config.yaml
vocab_size: 8192
hidden_act: "swiglu"
norm_place: "out"
rope_fraction: 1.0
final_lr_fraction: 0.0
max_seq_len: 512
train_tokens: 680400000
MLP neurons of a small language model. Each row is named by its layer, matrix (gate and up: input weights) and neuron, and shows model dimensions 0-127. Each number is 128 + 24 x the weight over its row's rms, rounded and kept within 0 to 255. Numbers have three digits each. A neuron's up and down rows have the sign that makes its largest values positive.
After each neuron's rows, "fires after" lists the tokens most often just before its 100 highest values on Wikipedia text that the model never trained on. A number after a token or word is its count.

L5.gate252:143104124122111117166123137125135157077113127152148141169089116106109133066112138160096141141103139105163119101108171162137126128164149138154110178123092127107145130164156127165151118134149082129173131106160103113179125144110136134083109164137114132140169136135100154121092133121138069127152109166155106137133137147123107139129130127127093133117139140141129139140121108167108131118140
L5.up252:108132135138099202109117131120133140086143137109115145167102134123142153126114135144109114102109146138117106065120155129137105141111113127093135078166162120113192093112108118111131112126130131176133146134118094146123124121097112087118117115088157124132149138134124141133122110120135074150136118157149159127131128107152123114106141153139140103168135148120119159095153177137169124179119
fires after: "\n" 100

L5.gate624:111124150122144115138105131151141173118118157134121138130171100116131149065137146174141091127134117125120130121129128137085143189062156121136125139109123114138168100110178144168140098151143144102115134115137158123109183110100151138152100100123118112111098118110102142149079130166135142151157101124115102124139102138059138143081130107139140103126121126168187136094150111128096126119133
L5.up624:112140119154141131146146110131155141141112129092130166127109122121123164122098167129076124104125128149121127093128141135106138099197153096131084115127065103156148146119156158119143144123160091130116134148112111144129158097088130099142126095110075142142141183171109117136129151154154139120111134104154143099175122149122138153121161131160111140141143115116139125073121121113097154135110
fires after: " " 69, " in" 9, " the" 6

L5.gate196:136093111092125088112157144126126147129116081128115091114108092064185127167140145098127102124173103082163164113100107111125152134113146149111149111099183092143121136178075149133139116143098124105105120119158136116124131139111090116076135152162114138094130107120158118106150130126142133102148130136144098136106140148121135168149141120115169129126103143105138107069137121126144158130096
L5.up196:155123130117182132082122127149135120149116118155172178144112118099127110137122110121126107164138134095175153096081113106124121110094090131112130151119117128120176140147151146132163117166115120154170059093140113181118111172136116116165143129122114103136155165111120135147150135098109125142133127117131089181126155125141100096135131100145116130111100113172089124118128154156064110099129
fires after: "\n" 37, "." 22, " \"" 11, "," 6, " that" 4

L4.gate533:123135125093137093108120128115155098140127142144140111111141137151107125085118151096115109132172118124124088143130120118141143170111082180097107149143126120134124143172136139148121121136124136100106096101170149112126123127117121111133128123140181139146118071119098162120110134174114134163051145112136121134118154126093172171081122082135137142168151089117121089073148096134139141145128
L4.up533:128154105109152080178120098133147091151110161174149115148118119098131140130068125080127142135102138101105124147148154129139147150128135124109113087167128112178127112131146123134118126144133123115121124088127124099143144115102097083153135136096106089120149120103097106112152161126094129150052102158135114127086159112105138153124119101149135116136168089098141123095081122146098128104093
fires after: "0" 33, " as" 18, " in" 9, "8" 5

L2.gate605:118100128149118160105156099113158140085148143122132069100142145134105131165150119142142108154135107087120140103113089121123140109133082080134185113135153126098158085070123105142113126125136114105125127109096046106111164134150143143122153145143135138115158133131137095116114110119122113127108112109138104173118165124122124112102095174103110197173111127124132153128106137128128140198127
L2.up605:177099133131122151123154087106159104109128118126173119133113156106128159163113109130105116138111132118120130089110110174120136137140132105144144131148111126146173138120123099090105165109123154150110140166125091132129162098120104164136159135121154146160145121143098071162126131115162174148145135130115095194098104114115145073138141152120123168115140106143130141140128173099166096151101
fires after: "\n" 99

L5.gate634:108131104151165123166128140080102146156128114118109130126151163094150139145139088134132153134125105122109110133147156166130099119123123141202171129156159110128145120108130097174154126094128111156132089117104123133101150104100097134108119090157117091147093161156117116074128133126119107096130105156099150129132098123145121115099174131100142167136047108116121118110094101107135145126151
L5.up634:108126104172154130129147186143126123121094168139105110133126143130132142143110148150141115107146133136143155120142113155139127109106130100160133117123125122204140094149180142112133159059106085155126125133144167095129146170093129144153128131103144141113149135151180132144160125130135171113122167120136159114108138089130139111146145115147126156139085156141119111144166132134125124153138
fires after: "2" 48, "5" 25, "4" 10, "3" 8, "1" 5

L5.gate468:136107151136135147148141134157177125143089117122138084105141121114122147159116150143084114134125156101129146104128117123109173135112148126111145158148150113109183122141108125128111094119116136144146111180132087157172130123142104116133100102092128164104133139120133096133152101103117150121144088132101062085117075135123112132150145143135107160131133137114123136109111150104110139154158
L5.up468:130119125096159143130130133096132105095122146126132105168127160146140146156139131148094073112132118143152117089081077124103111095084143141114139105151105103138147078127178119113132104095104086178135145135175138135124169138088095084156131078146130129153105123130136123147104093128114113167082145143093112137131089116145130112126150103163131122145088118143120115140145175119114089151162
fires after: "." 61, "\n" 23, "1" 4

L5.gate615:120128103128101114101089108159145132159142120152148119127141099148140151127142178137143112163177109142117137176140132148100151135129127139131108143093140208134140120162140142124091148108176129149125133140131119110113145100121159124090101118111149098136119122142110161163116115117138136144159146154147123094128086098126125153141143122115116144116077091153125142130127141086119091096072
L5.up615:131136127129086180132108130135120119112140147122109145126203112108120154152112131135125134153134106104119143117122159088142151139160140101106120130108080076118143101125183105086125159135127114144191129155107151124143137120122125140145077133137143141129149126154080165147152112124118130139092125104146095129135099149157118147106148143111137157158087136119129137138120113138157108195122
fires after: " " 66, " /" 7, "A" 4, " |" 4

L5.gate696:132099142154123138118145103143118155095098136104149069058130125151138156116091119128097163116129148118136116134122111105134097161147160133140157131170113125108111139090116155160145114127162118126096110130112138142136097134149110137129097160143146140151158121126111104141164129070124156148158098171127089115142102121136110129154138140135114150152172116158110158111146161130122158158114
L5.up696:159151130109115134109129164157112174126106147097172132153107145095134150155113072128120089128103142155110113139121131139144080115087114144103139119161105149152122131097123189154110142154113131149135170137099105170136135160125131134145100148111120136140133125144122155134169090080171181170119153170153108107110161097143131116115144166151138136150153129134115144159115116119151124126144
fires after: "'" 66, "." 6, "s" 5

L8.gate266:119111121113092153144117142103147137097106138147126135143097122128081129093196138164138131130131091098123136118110121119127118121155082189118115081132112101107123118127079109127122102154138141167141129153114134106083108127144117120118137169138124114118134129121118104082116096089071128140120128150106157132155119126127172103116103090132165155098157172141169149078095096138128137135118
L8.up266:082078104159174167152164137086170126140131148114183109107152126124092160140084173114140139143129147117126106127111125115117103133108109078118108140134088099137130125120128152159142133124157079133090124180136104126143132139109131153117159134157076098146159143135131113167210127153124128096127137170144130087163128116138118154136125093183115140130140113136131097113129129129140086126110
fires after: " " 37, "1" 8, "6" 7, "3" 7, " in" 6, "5" 5